config.toml
n_layer = 16
d_model = 320
n_head = 5
n_kv_head = 1
head_dim = 64
d_mlp = 640
vocab_size = 2082
activation = "swiglu"
norm = "rmsnorm"
norm_place = "pre"
norm_eps = 1e-06
positions = "rope"
rope_base = 10000.0
rope_fraction = 0.25
qk_norm = true
attn_scale = 0.125
bias = "none"
tie_embeddings = false
parallel_block = false
extras = ["capped logits"]
init = "uniform"
init_std_qkv = 0.0659
init_std_o = 0.0116
init_std_up = 0.0659
init_std_down = 0.00823
optimizer = "ademamix"
lr = 0.000563
beta1 = 0.9
weight_decay = 0.55
lr_head = 0.0081
grad_clip = 0.5
warmup_steps = 274
schedule = "wsd"
decay_fraction = 0.828
decay_shape = "pow"
final_lr_fraction = 0.0
batch_tokens = 65536
seq_len = 512
doc_mask = true
train_tokens = 387000000
steps = 5906
dataset = "wikipedia_en"
MLP neurons of a small language model. Each row is named by its layer, matrix (gate and up: input weights) and neuron, and shows model dimensions 80-207. Each number is 200 + 40 x the weight over its row's rms, rounded and kept within 0 to 999. A neuron's up and down rows have the sign that makes its largest values positive.
After each neuron's rows, "fires on" lists the tokens most often at its 100 highest values on Wikipedia text that the model never trained on. A number after a token or word is its count.

L4.gate41,192,176,272,169,210,181,188,140,227,187,218,237,115,239,174,278,193,236,234,211,173,231,113,217,173,236,179,165,175,248,172,186,237,203,225,193,122,195,230,180,219,180,261,159,262,211,299,264,218,146,239,180,224,211,179,217,145,216,234,169,171,195,203,195,247,228,184,172,190,163,130,196,182,187,171,189,160,218,214,230,189,164,166,177,146,205,203,286,224,149,167,204,158,158,191,186,257,201,137,119,217,183,209,202,286,244,175,229,166,191,230,209,117,132,210,158,146,220,259,154,155,226,210,174,197,187,163,151
L4.up41,266,200,186,252,107,254,248,215,211,245,128,242,137,189,150,213,265,278,217,219,181,163,231,183,249,207,188,196,261,218,190,223,175,168,223,248,186,188,216,141,199,207,245,145,188,229,143,121,147,233,228,211,165,206,205,239,246,146,216,263,145,300,236,126,184,182,237,183,176,209,188,232,121,236,174,237,176,220,218,155,218,186,262,196,251,278,158,239,140,203,184,197,172,256,194,185,193,238,143,208,283,212,173,266,198,247,149,162,171,143,237,235,225,88,185,222,248,172,119,260,185,225,250,245,199,177,206,149
fires on: "wh" 31, "oun" 22, "Histor" 18, "histor" 17

L5.gate552,164,147,299,198,202,174,129,246,232,204,176,228,143,165,190,213,215,154,236,218,243,239,241,243,157,150,114,279,199,253,251,200,206,167,241,212,88,141,191,236,126,141,220,194,214,171,183,229,234,145,275,163,231,170,197,221,176,241,164,214,239,156,224,205,241,192,259,218,142,136,192,237,171,234,289,212,184,180,286,242,196,134,153,119,189,169,213,266,249,225,110,250,173,168,139,224,207,226,136,202,231,214,162,224,220,167,147,193,191,236,188,175,149,172,229,224,156,180,236,231,160,213,262,205,253,233,159,185
L5.up552,187,247,212,214,201,251,157,246,162,207,225,217,187,148,197,225,153,216,153,250,229,198,206,246,241,232,197,202,107,206,133,166,161,161,219,152,227,217,227,217,227,233,174,141,172,210,212,214,176,227,182,212,212,194,163,230,227,213,203,210,120,209,215,159,226,226,241,269,126,185,273,148,174,209,225,248,231,226,253,204,204,159,227,238,234,254,194,211,156,240,202,223,210,229,252,199,141,184,230,196,249,220,206,168,283,231,150,147,224,281,196,239,150,194,219,193,114,178,254,195,247,185,205,223,190,240,170,275
fires on: "st" 82, "op" 8, "histor" 5

L12.gate608,292,182,156,242,267,204,284,235,248,211,156,222,234,265,232,234,150,231,179,162,189,263,244,141,239,233,221,247,190,232,242,219,163,166,229,136,197,165,245,171,208,232,177,211,207,196,178,217,220,193,293,239,202,160,128,259,217,217,216,96,171,226,274,246,223,276,249,175,206,244,220,168,267,143,247,213,173,97,152,158,257,176,219,120,197,128,200,175,211,245,188,201,166,252,210,169,179,213,306,168,238,224,210,238,96,221,129,166,187,197,201,189,160,186,185,180,164,166,196,205,234,287,193,208,184,188,250,242
L12.up608,267,205,231,180,256,195,163,207,175,195,212,143,166,260,169,239,171,249,242,142,215,125,230,223,221,209,183,173,192,164,147,201,152,159,202,267,241,249,173,187,149,211,194,258,264,182,240,210,269,138,211,232,219,194,203,167,152,251,187,193,222,147,269,196,155,185,239,235,174,226,203,233,265,233,190,177,152,248,253,179,145,254,250,224,259,235,172,171,267,168,224,216,203,263,270,246,245,266,150,236,220,209,285,142,185,216,195,250,223,180,196,195,189,202,185,178,223,223,171,237,250,184,227,204,168,244,267,237
fires on: "in" 24, "rec" 14, "ef" 10, "sc" 7, "f" 6, "oci" 5

L5.gate492,176,212,229,217,239,194,200,180,228,191,184,220,174,201,148,215,130,149,186,198,238,195,208,151,134,227,248,211,208,237,249,202,209,215,227,205,213,209,217,227,202,163,197,165,215,273,164,254,208,271,203,220,227,182,190,180,249,277,213,173,170,212,175,263,233,236,231,207,148,244,194,257,209,196,244,155,115,159,183,166,245,141,252,201,173,209,215,208,227,188,229,259,140,142,183,169,192,245,122,140,268,201,266,190,203,198,197,209,226,228,197,238,244,188,192,195,207,151,132,150,269,160,137,216,224,182,155,222
L5.up492,200,208,177,227,247,198,202,189,248,159,167,127,207,264,227,197,214,176,294,165,183,237,201,199,264,217,163,192,191,234,164,179,146,231,171,259,280,175,232,168,182,147,166,247,140,201,214,165,252,182,314,127,231,176,241,139,204,227,153,179,182,190,188,254,126,169,265,249,252,141,229,255,155,163,182,186,249,153,181,230,221,231,171,225,205,190,229,161,227,153,166,217,219,195,127,268,133,170,191,226,217,220,163,170,181,171,226,290,231,255,169,254,231,185,248,146,209,225,161,147,271,256,234,144,205,208,249,251
fires on: "fin" 42, "\n" 26, "sl" 10, "curr" 6, "h" 5, "f" 4

L12.gate595,305,133,232,253,221,120,266,191,202,155,162,169,167,234,198,199,261,257,155,140,186,117,204,210,156,100,190,182,158,230,227,176,205,145,207,149,144,179,191,199,243,206,205,131,259,191,120,135,202,151,233,237,220,183,258,170,147,151,131,137,183,210,203,232,223,197,282,208,235,185,225,145,171,178,268,156,208,214,186,144,222,202,158,284,268,183,226,174,227,255,189,154,192,214,171,235,147,223,223,247,214,202,242,195,196,194,163,181,160,241,197,295,228,187,145,252,208,164,232,203,196,219,251,139,204,242,241,167
L12.up595,254,225,247,162,243,168,205,234,193,187,204,225,196,245,213,201,280,191,198,232,240,170,263,215,216,230,233,203,189,135,196,269,149,216,182,278,230,176,160,134,198,251,176,175,208,235,162,222,237,122,187,291,225,167,226,121,170,172,219,213,227,203,221,150,160,253,208,177,122,189,151,106,71,142,217,184,203,174,219,252,212,201,257,161,206,199,188,126,229,124,168,207,208,254,202,135,228,270,257,185,247,215,229,211,222,212,146,244,258,109,229,161,161,229,230,244,160,259,155,254,284,263,231,187,225,214,169,167
fires on: "al" 47, "p" 11, "ar" 9, "im" 7, "app" 6, "on" 6

L2.gate348,229,231,229,132,198,234,236,214,243,205,185,241,236,218,172,140,160,165,250,200,193,183,195,222,237,165,244,193,240,181,209,155,238,237,115,122,179,222,214,197,168,163,209,150,215,220,160,249,171,244,199,200,260,128,206,189,96,207,196,226,169,176,246,212,156,233,227,207,212,168,216,211,205,157,273,173,154,174,180,155,166,214,182,176,211,206,162,211,207,109,181,223,146,186,244,144,118,216,172,275,245,301,165,192,225,189,165,159,201,211,249,257,134,160,223,226,182,251,195,155,189,228,231,214,220,131,230,156
L2.up348,146,232,218,100,235,181,204,168,192,266,206,252,99,185,238,204,134,243,200,186,135,145,180,195,283,185,176,144,196,206,204,205,202,218,129,251,160,220,233,139,139,159,210,199,192,219,256,186,145,237,200,189,234,249,243,236,272,238,138,206,215,190,210,162,180,257,207,160,225,135,184,245,207,219,155,141,230,221,200,133,147,197,207,223,233,248,261,172,206,202,239,198,250,181,131,188,177,186,140,270,214,237,190,158,202,183,208,202,193,232,230,238,239,192,221,228,214,232,144,270,172,190,167,175,165,133,182,266
fires on: "ir" 39, "y " 14, "e " 11, "a " 8, "ab" 5

L12.gate144,157,280,232,290,204,143,161,255,224,180,185,195,184,212,277,133,92,147,134,178,246,272,197,249,203,201,220,241,183,236,182,221,162,185,169,150,232,188,98,138,211,102,137,229,177,180,227,235,154,254,191,235,269,156,280,207,175,279,205,246,196,151,265,178,179,230,205,201,201,191,206,207,212,185,193,137,270,155,184,130,254,226,231,177,200,171,200,232,274,215,224,244,152,201,228,221,174,251,213,252,199,161,229,231,185,115,148,193,179,206,287,178,145,200,179,262,118,180,221,244,231,203,265,190,146,83,224,146
L12.up144,197,214,168,218,229,199,224,207,221,173,251,196,190,173,165,185,245,202,233,171,244,227,224,184,231,129,188,184,248,251,201,295,169,275,116,145,246,274,141,140,212,137,236,198,102,127,239,234,219,233,187,276,152,170,100,158,227,241,222,209,218,205,169,232,138,191,159,181,231,84,258,262,185,182,243,159,244,257,233,188,125,218,178,165,235,277,227,193,212,134,148,214,191,195,165,236,222,208,191,263,183,267,163,145,215,180,239,178,180,240,143,176,245,175,187,195,193,215,162,157,186,229,169,208,185,136,235,196
fires on: "f" 28, "t" 12, "st" 12, "ing " 7, "St" 6, "of " 4

L5.gate16,178,275,237,239,219,183,306,177,165,213,157,192,208,198,168,234,273,145,150,279,186,203,194,247,199,250,213,183,248,255,212,243,247,229,242,203,196,172,261,208,212,216,231,250,252,209,164,179,266,222,178,156,181,205,172,172,199,242,175,209,208,226,272,238,152,164,205,254,188,174,147,161,268,168,219,165,253,172,203,185,210,216,175,177,149,235,142,207,161,193,237,203,165,190,185,255,258,226,199,186,187,131,163,220,214,224,251,262,183,170,197,219,170,212,281,189,201,155,178,169,189,222,178,186,258,196,193,146
L5.up16,220,143,240,189,265,194,208,208,206,247,170,189,200,208,271,168,137,177,159,209,236,195,174,209,163,189,257,235,181,214,209,225,294,253,223,272,142,227,243,139,194,170,279,180,146,175,246,163,234,118,281,257,272,231,209,137,106,243,198,164,183,176,134,213,239,210,171,218,274,163,214,213,206,205,157,227,170,168,158,139,143,199,218,186,204,293,183,155,219,200,196,163,232,167,206,231,240,133,199,231,198,195,185,260,227,144,217,220,216,246,153,194,205,209,158,256,197,191,151,196,189,185,207,208,168,209,172,201
fires on: ", " 72, "i " 6

L5.gate290,249,162,227,145,232,136,240,147,177,168,199,183,172,182,234,273,216,268,179,203,192,216,225,270,167,180,163,152,132,162,225,132,234,218,209,131,206,191,183,265,231,178,184,166,223,183,181,110,193,209,199,245,174,205,130,93,235,182,172,226,214,250,271,186,192,211,171,197,245,284,197,176,218,215,206,183,196,203,163,226,273,169,231,140,239,215,135,246,213,152,191,115,205,122,177,196,160,215,259,184,228,182,213,144,241,185,260,295,243,207,234,194,207,228,178,246,172,230,222,165,270,227,235,223,258,153,160,125
L5.up290,220,225,180,187,207,239,281,226,142,243,132,190,174,198,130,196,195,127,189,130,248,241,147,207,251,205,265,237,148,187,143,248,199,203,191,237,179,133,188,216,175,233,128,203,201,147,191,257,157,144,209,226,233,134,226,220,232,247,247,249,206,189,176,242,250,260,181,174,221,170,230,199,233,171,217,159,264,159,110,250,126,174,224,211,179,121,246,273,180,164,234,175,244,168,275,193,207,204,178,233,180,228,166,215,156,125,139,208,158,169,142,214,190,247,219,254,176,211,223,232,179,122,147,176,160,194,157,199
fires on: "ous " 17, "several " 16, "many " 15, "any " 10, "ent " 8

L8.gate251,237,182,256,158,201,196,235,185,279,195,314,187,200,215,119,161,208,243,169,185,182,260,137,151,115,184,225,158,202,200,243,257,183,160,246,216,237,158,244,205,179,157,269,216,202,199,165,172,152,194,246,192,156,186,171,136,168,236,193,165,215,251,240,194,182,119,231,234,202,184,151,195,194,226,215,288,266,235,195,171,245,200,166,285,219,201,221,185,175,249,213,188,177,261,208,156,316,193,233,254,167,222,256,168,141,204,236,204,206,246,200,206,175,157,183,224,230,244,203,226,165,138,297,171,149,197,138,187
L8.up251,212,155,192,214,240,270,265,194,218,219,292,164,172,246,182,179,200,300,217,177,213,209,128,232,152,172,190,150,234,228,179,223,194,235,275,190,161,269,232,256,137,159,129,216,199,160,153,203,173,144,179,181,191,227,234,200,197,268,199,201,123,280,231,241,164,194,222,226,205,181,228,227,113,253,187,257,180,207,171,216,186,166,120,253,215,209,239,230,225,135,158,255,287,186,214,149,174,204,191,188,216,251,256,183,173,241,167,180,206,215,136,185,177,215,187,208,258,293,185,179,124,191,215,156,200,156,212,208
fires on: "ab" 47, "em" 33, "li" 10

L11.gate520,216,108,201,244,230,184,199,171,216,189,261,140,230,249,201,179,202,175,227,179,233,222,130,211,172,197,244,193,310,249,186,188,257,193,185,233,198,243,212,260,154,187,244,184,206,188,282,202,167,268,154,191,128,239,222,233,141,203,171,199,198,245,235,169,222,244,179,190,146,172,215,258,225,237,228,215,246,225,150,168,188,210,154,206,213,158,215,203,204,176,134,206,205,247,157,168,162,261,220,260,298,252,186,221,221,244,218,247,159,281,216,201,133,149,151,200,244,253,135,146,196,158,219,235,188,194,233,155
L11.up520,172,182,199,190,169,213,145,123,216,255,229,213,182,128,237,198,228,217,289,210,193,192,148,229,157,165,140,212,204,219,291,269,184,238,156,203,165,235,259,214,115,218,169,264,258,210,259,175,243,218,129,161,245,219,155,223,255,238,229,159,174,223,244,240,187,178,253,253,239,182,229,240,156,203,225,213,237,198,197,149,253,206,166,222,185,195,206,170,204,180,161,129,185,154,212,196,210,163,174,219,197,153,254,200,145,227,305,233,126,185,144,197,262,166,208,257,216,296,194,168,215,215,193,178,195,166,211,208
fires on: "cont" 32, "comm" 10, "e " 9, "trans" 8, "a " 6

L6.gate619,106,292,200,211,244,175,225,172,176,191,121,270,200,190,225,183,172,198,215,148,199,197,159,249,199,221,225,217,182,214,197,199,235,144,159,188,262,204,219,180,254,152,129,242,213,265,199,180,175,187,223,152,221,206,207,180,248,167,285,160,182,148,176,142,131,157,183,185,182,212,146,314,171,174,190,175,257,182,179,226,259,217,197,152,134,195,224,168,172,162,247,236,107,248,248,240,209,318,238,177,217,218,166,224,206,207,164,205,123,206,190,196,181,184,170,182,219,209,144,258,211,211,253,179,190,219,203,145
L6.up619,222,186,213,224,232,217,249,148,201,170,220,177,241,212,122,212,193,173,237,188,184,184,167,232,251,266,136,203,225,220,148,171,193,126,252,244,202,248,245,227,153,245,167,255,145,189,214,221,250,229,141,214,209,226,195,184,197,230,221,250,235,149,106,170,216,211,244,165,184,255,180,213,250,209,259,175,269,233,246,130,234,225,238,205,260,183,226,123,198,125,162,173,176,212,246,210,171,149,170,245,183,197,198,206,177,233,239,242,256,207,217,180,220,172,174,220,264,200,197,187,212,199,218,241,229,223,253,233
fires on: "e" 44, "6" 11, "\n" 9, "ch" 8, "end" 5

L11.gate27,263,173,232,210,157,242,174,255,218,219,299,231,168,224,228,194,149,214,211,181,155,202,201,251,203,147,168,142,158,166,225,204,215,211,255,86,182,239,182,223,230,159,246,245,172,263,207,192,201,249,172,200,246,209,214,198,150,181,206,223,201,179,208,232,194,179,177,222,107,199,145,233,188,78,199,155,162,147,208,235,208,248,170,226,260,242,175,287,150,138,168,188,133,170,128,155,242,224,179,232,227,246,207,164,300,205,216,218,166,203,179,301,235,264,258,203,120,204,200,194,211,208,221,195,222,121,227,174
L11.up27,273,254,200,177,195,175,156,242,185,205,294,203,201,284,252,233,156,187,199,206,162,238,162,250,153,220,135,108,257,164,259,251,186,205,210,184,174,108,146,247,168,214,145,219,253,193,160,126,216,239,231,186,202,145,233,238,212,248,183,188,225,180,197,248,179,252,179,189,161,162,194,238,171,160,258,180,209,204,150,239,219,259,150,228,229,256,195,226,146,215,157,208,207,167,217,213,152,259,227,258,251,193,215,216,214,233,133,223,91,187,199,214,226,159,263,184,183,173,154,226,221,238,150,175,241,168,184,246
fires on: "wh" 31, "Wh" 15, "n" 7, "wi" 6, "w" 6, "oph" 6

L2.gate202,209,136,182,205,152,147,255,198,246,206,230,143,240,172,203,198,205,201,148,183,155,232,172,160,215,160,226,187,186,223,263,226,236,187,269,192,194,216,100,233,191,186,262,219,218,209,204,119,203,202,226,212,191,166,242,136,199,201,183,101,167,158,243,157,276,234,262,227,159,145,255,207,226,221,166,211,178,250,139,263,210,286,146,286,217,130,217,192,194,173,169,126,238,233,200,174,218,227,266,189,228,226,188,227,218,189,198,188,250,207,191,256,132,121,263,194,203,192,163,261,205,173,229,171,237,156,203,209
L2.up202,195,210,237,200,211,244,242,181,225,220,149,249,179,224,225,242,153,217,210,232,210,198,188,184,270,220,113,236,219,168,143,203,88,180,252,186,140,237,190,235,199,188,213,184,177,178,187,148,79,226,133,225,223,220,229,244,167,141,166,195,181,228,280,207,156,216,265,216,271,172,262,238,179,141,174,172,197,241,192,181,228,196,158,193,213,150,246,160,214,193,193,251,188,228,160,221,216,187,226,255,195,158,204,201,176,112,197,157,228,147,161,174,241,235,249,157,285,242,184,185,168,172,230,182,135,210,274,270
fires on: "sur" 26, "on" 15, "enti" 10, "anti" 10, "em" 8, "er" 7

L8.gate462,179,211,218,193,224,128,229,217,240,173,234,188,206,247,155,219,213,133,142,226,183,161,222,209,244,148,248,177,248,227,245,168,235,191,200,235,232,158,218,173,164,157,167,168,247,243,266,168,276,195,203,196,175,261,291,192,154,158,152,217,162,211,153,192,209,269,209,168,231,185,102,115,214,149,213,171,275,203,166,147,156,210,208,183,208,244,183,298,216,253,179,231,234,153,227,187,180,252,175,292,212,180,185,185,230,219,251,243,198,185,261,257,230,181,234,247,150,154,201,181,150,158,160,138,245,220,174,205
L8.up462,236,172,227,210,252,172,239,219,221,185,207,196,181,196,157,231,241,184,179,190,220,206,152,164,235,210,263,185,182,176,174,158,194,120,183,313,295,188,141,120,206,152,244,205,172,242,194,80,191,118,259,232,166,224,183,203,172,213,222,187,207,145,81,201,196,258,197,153,207,109,169,168,199,183,221,238,171,195,180,204,171,183,218,197,160,249,268,227,199,229,176,237,231,252,193,143,208,230,239,271,226,173,220,214,162,146,248,251,179,180,214,241,219,252,233,219,78,192,174,268,209,186,214,236,259,151,181,153
fires on: "in " 16, ", " 13, "eg" 11, "did" 11, "his " 10, "In " 10

L2.gate595,215,184,227,267,212,173,255,177,249,188,203,237,176,163,175,228,115,189,198,170,242,216,179,228,213,129,175,246,146,153,220,179,274,217,253,254,162,269,207,160,300,201,194,182,227,176,212,211,209,176,155,200,228,237,129,222,200,213,241,156,184,222,280,258,235,168,177,227,214,182,181,225,202,224,161,226,159,173,210,268,224,200,249,247,238,193,177,251,232,134,157,203,204,206,172,199,186,295,137,181,318,269,187,227,221,168,180,223,243,292,161,252,133,216,186,226,192,220,174,240,234,150,237,222,233,128,282,174
L2.up595,185,240,201,168,227,220,189,213,260,264,199,191,210,202,123,212,263,265,242,166,167,154,141,278,175,228,236,199,184,142,174,212,228,289,167,220,116,158,152,219,216,218,181,183,229,198,151,190,192,185,238,206,178,199,264,159,217,193,173,231,204,208,210,210,190,208,185,266,139,212,164,180,197,177,267,223,134,132,131,245,269,209,153,145,141,281,211,190,193,242,163,212,159,215,183,179,168,215,215,231,195,248,215,183,179,235,144,223,208,229,286,286,195,208,193,229,223,189,194,138,193,256,170,156,174,245,233,239
fires on: "wh" 38, "stud" 17, "Austral" 8, "oph" 7

L12.gate154,199,124,234,209,138,229,147,192,247,214,223,250,228,245,166,190,259,236,277,233,192,188,229,168,171,230,193,199,248,141,250,174,185,189,203,214,256,236,175,156,221,166,267,165,179,197,215,197,254,139,237,143,241,179,244,153,182,203,192,225,156,160,196,154,277,221,198,193,147,228,163,197,118,169,146,242,187,171,206,247,172,188,122,161,214,151,208,263,203,214,264,187,169,236,236,201,218,146,169,163,238,233,222,150,319,218,213,245,181,313,188,145,271,194,235,246,232,229,190,214,211,252,245,234,242,189,174,134
L12.up154,271,209,264,248,210,263,153,128,163,251,252,130,132,203,211,182,132,125,225,194,203,209,180,249,117,213,192,144,220,219,250,261,182,147,254,155,211,187,213,199,145,174,162,143,143,204,245,249,196,184,258,161,273,223,189,187,166,164,172,183,255,197,186,156,198,309,213,209,240,235,111,243,209,185,239,237,171,202,200,194,170,207,163,245,211,204,182,204,181,179,167,171,258,187,238,231,214,208,196,243,227,181,195,214,249,251,186,221,222,212,195,185,199,218,169,126,196,196,124,133,157,188,201,144,125,188,147,193
fires on: "g" 25, "G" 10, "." 8, "S" 6, "z" 4, "ag" 4

L11.gate345,183,270,238,198,230,190,239,133,191,193,200,229,151,235,218,211,142,324,179,149,309,198,237,168,207,254,186,184,271,216,238,205,248,221,223,245,134,227,236,193,204,184,184,201,230,229,126,199,242,240,163,274,217,255,252,181,183,183,228,215,183,185,219,236,147,181,212,222,170,187,147,193,176,257,251,223,244,204,151,251,194,172,199,161,153,207,195,121,232,234,242,182,162,229,197,241,193,260,178,233,230,137,216,162,218,147,175,211,179,212,235,262,166,164,127,257,233,160,173,179,186,128,182,214,244,117,194,209
L11.up345,236,244,255,247,207,160,154,145,282,167,200,187,196,195,255,220,143,224,151,214,266,230,251,193,255,185,214,196,221,144,301,164,262,279,222,193,214,219,244,153,231,229,171,262,197,216,115,203,191,289,175,258,229,197,200,241,228,169,204,192,210,217,173,199,202,117,202,158,183,256,211,184,212,169,205,205,228,210,196,248,222,117,269,182,172,243,200,179,135,237,231,204,139,181,158,266,196,178,167,228,282,177,133,229,198,203,95,251,171,199,213,261,196,252,226,197,250,307,223,242,169,162,127,193,253,113,212,213
fires on: "at " 13, "ak" 12, "ang" 11, "f" 9, "air" 8, "ali" 6

L7.gate606,160,238,189,202,314,115,258,231,201,170,127,279,108,232,223,203,167,114,210,147,194,239,221,169,184,227,249,129,153,197,195,130,181,226,233,184,207,187,207,225,211,136,218,180,185,285,230,227,231,169,238,254,194,247,262,220,272,245,192,184,199,142,274,227,182,147,226,144,175,243,169,210,272,218,250,223,222,194,186,156,215,205,226,192,170,159,183,214,159,223,231,195,157,235,192,284,168,244,191,246,284,281,188,219,181,212,106,195,245,164,215,159,171,235,166,203,266,106,121,147,244,215,156,228,169,140,202,150
L7.up606,162,203,160,198,213,158,74,164,174,171,155,220,192,263,166,190,150,176,146,156,232,183,175,224,221,206,214,181,220,169,188,215,266,233,232,177,175,196,274,227,254,205,239,180,194,204,249,203,182,271,258,229,249,179,218,160,172,237,230,242,209,176,129,218,159,179,160,181,134,210,270,174,195,156,191,165,211,163,177,224,111,238,199,235,221,260,200,197,184,173,144,207,208,234,243,228,128,184,131,192,286,248,141,158,180,189,208,264,223,200,145,206,193,198,237,212,170,271,222,238,218,221,168,186,225,130,326,229
fires on: "f" 69, "\n" 11, "a " 4

L12.gate619,190,214,273,244,241,207,147,179,245,130,218,246,162,264,182,204,193,175,168,163,294,188,207,168,236,263,266,175,234,246,207,242,232,211,249,222,209,203,158,192,211,222,202,170,257,272,136,264,201,111,207,229,152,163,226,229,199,270,220,224,126,148,193,122,140,150,239,131,239,220,237,195,220,169,244,174,284,164,190,218,190,210,299,187,168,262,227,153,216,139,266,159,209,242,240,208,157,180,165,158,186,260,171,158,238,136,199,229,239,242,148,197,136,164,210,252,200,164,234,168,226,234,209,225,192,209,146,158
L12.up619,207,220,101,235,207,177,136,201,222,187,185,248,163,140,257,174,172,219,189,211,205,313,216,220,237,197,169,129,198,180,221,181,202,140,181,124,167,183,120,217,187,174,236,244,275,217,271,187,278,207,261,288,167,127,158,197,232,171,236,252,180,228,172,223,175,166,228,216,163,201,161,139,193,237,222,158,150,142,110,195,185,230,153,194,175,215,210,180,159,205,201,236,176,245,298,185,186,186,138,156,174,274,200,124,160,165,180,237,171,234,152,173,227,241,155,190,164,275,219,241,240,154,260,183,232,202,190,175
fires on: "c" 42, "sh" 9, "C" 8, "giv" 6, "M" 5, "f" 5

L4.gate525,162,180,267,264,198,183,164,171,234,176,134,186,202,263,146,197,201,156,136,169,195,186,111,219,175,272,226,256,187,264,145,211,216,192,167,209,263,196,213,194,181,197,241,188,238,168,185,155,216,245,218,180,203,140,222,159,211,211,211,177,147,185,238,251,157,257,289,265,149,268,195,125,198,128,121,239,146,161,189,187,249,146,216,229,184,222,211,182,202,172,212,197,181,200,226,141,235,241,246,227,207,154,236,124,191,193,172,172,147,206,195,160,218,177,236,152,209,183,167,138,142,247,193,192,202,228,246,156
L4.up525,218,164,250,183,263,191,231,186,253,187,210,129,176,143,214,242,163,162,238,228,205,219,172,244,200,176,236,149,152,266,191,184,245,190,196,151,277,147,232,249,211,265,229,212,174,172,175,144,156,191,276,156,198,224,258,176,133,215,268,216,210,280,170,291,169,207,214,160,204,211,231,210,232,255,230,184,253,245,243,213,234,189,231,249,271,268,182,177,220,182,240,149,226,199,228,237,177,234,178,218,238,153,200,156,222,267,199,155,257,223,242,156,209,274,157,157,205,181,192,115,139,193,226,224,136,208,197,267
fires on: "r" 24, "in" 11, "5" 7, "12 " 6, "18 " 5, "8" 5

L12.gate246,227,144,248,180,154,117,184,248,138,141,190,107,164,264,194,208,232,132,259,138,234,210,221,169,223,214,257,253,245,202,183,118,212,90,170,260,166,224,134,244,199,222,202,255,191,229,298,231,145,209,152,195,196,240,202,227,270,238,221,225,231,247,144,187,124,228,218,164,162,204,153,243,161,287,184,202,230,185,252,253,162,154,218,236,153,263,168,193,230,223,169,215,154,203,173,220,201,215,207,176,194,283,112,244,205,205,224,159,132,194,197,138,225,179,205,232,206,216,133,193,156,198,179,173,213,182,214,161
L12.up246,192,181,276,175,220,246,217,181,178,198,178,124,145,177,160,232,201,176,164,216,178,147,237,251,170,177,165,199,238,167,194,209,240,259,218,143,185,255,242,251,141,92,207,198,270,168,239,202,122,174,196,215,134,224,169,154,211,249,178,224,263,182,235,241,170,181,238,185,190,120,174,182,147,207,214,193,233,180,245,258,217,176,163,164,161,195,202,214,204,157,87,193,174,212,126,172,149,173,314,174,237,229,182,247,257,155,273,217,127,241,199,177,169,198,197,267,207,157,161,240,206,219,210,208,225,208,184,164
fires on: "g" 18, "ep" 7, "fl" 7, "duc" 6, "tw" 6, "ording " 6

L2.gate249,180,178,223,245,233,189,201,231,285,161,150,145,178,174,184,291,210,271,194,184,191,176,252,250,201,186,177,231,145,212,254,154,274,113,272,177,217,256,255,186,161,154,253,202,194,222,165,267,259,189,161,183,204,137,244,180,114,201,155,210,246,206,262,144,291,147,193,221,223,189,185,212,153,277,148,221,175,112,200,176,150,235,160,219,217,231,251,280,154,201,239,211,199,138,239,217,172,273,205,207,217,212,214,185,259,213,210,157,197,188,212,228,143,165,221,173,179,189,218,166,241,232,283,162,166,150,261,257
L2.up249,225,244,163,211,279,246,205,140,209,237,201,145,236,243,236,122,263,139,191,248,259,205,222,193,220,205,213,141,115,218,172,233,227,211,202,281,187,116,188,139,201,243,229,144,231,148,161,157,235,119,209,257,235,231,208,209,142,264,203,206,179,161,187,180,219,165,241,251,167,199,153,120,147,260,169,171,167,236,238,214,181,211,125,125,201,191,189,162,195,163,227,162,214,175,202,180,188,158,239,258,139,173,224,189,236,165,149,277,161,170,116,144,226,242,157,246,246,227,241,187,289,214,160,253,133,151,200,222
fires on: "p" 36, "ress" 14, "and " 9, "al" 6, "ol" 6

L2.gate338,234,155,208,212,215,198,252,182,137,183,250,218,264,189,123,215,213,163,223,173,176,229,157,237,154,112,155,127,173,130,174,175,205,209,203,181,158,258,146,152,171,178,305,201,218,164,230,190,187,222,212,293,214,150,118,164,204,195,211,200,189,260,181,231,259,154,232,204,164,192,219,168,220,240,167,208,177,197,173,258,214,212,202,203,156,207,155,168,175,232,244,141,198,259,160,213,257,189,248,147,212,218,247,216,241,194,203,237,261,228,230,190,184,157,184,245,183,229,263,236,228,195,262,181,257,248,191,179
L2.up338,275,197,157,201,177,299,205,129,207,232,178,204,184,208,232,163,188,280,274,236,238,253,240,152,195,167,132,151,208,207,200,171,179,215,199,188,141,243,180,211,200,215,209,208,243,146,146,210,198,272,221,178,163,182,153,184,279,196,242,176,205,216,144,170,197,153,231,225,223,125,178,227,139,160,239,260,194,152,245,193,122,194,201,151,226,144,227,217,225,178,182,132,212,223,175,183,231,187,192,220,178,238,200,222,155,168,235,159,235,210,193,165,171,239,141,201,208,278,225,160,167,197,239,245,181,223,256,185
fires on: "em" 54, "Li" 8, "ording " 5, "ord" 4, "as" 4

L8.gate481,246,204,183,211,261,147,255,205,141,118,184,172,193,222,308,200,135,204,173,237,194,241,154,255,149,205,182,203,160,137,240,227,169,143,243,254,156,118,213,187,192,173,192,212,248,216,187,223,233,218,164,198,292,180,221,219,151,148,179,179,180,195,229,182,136,157,201,224,214,164,142,209,263,288,240,227,207,199,236,211,200,132,223,197,149,150,238,279,271,200,174,204,205,168,240,242,270,114,155,167,190,155,283,238,258,254,187,192,132,234,218,191,239,97,190,144,193,207,138,260,275,204,157,162,150,210,226,189
L8.up481,181,187,174,202,202,220,254,156,185,204,158,271,187,256,219,222,217,151,157,211,130,175,190,224,152,222,256,198,231,215,187,262,206,190,124,204,222,170,166,248,213,219,149,183,223,170,187,238,142,160,182,150,294,196,214,248,203,253,207,251,134,233,179,119,200,179,283,227,211,257,240,170,226,264,255,190,179,208,214,196,288,131,231,164,231,116,150,229,277,268,174,188,164,238,225,193,218,213,205,219,259,152,208,263,230,204,176,147,206,196,272,252,190,120,134,178,196,188,181,132,215,250,154,156,219,200,128,254
fires on: ":" 21, "tiv" 19, "ic" 13, "it" 8, "d" 5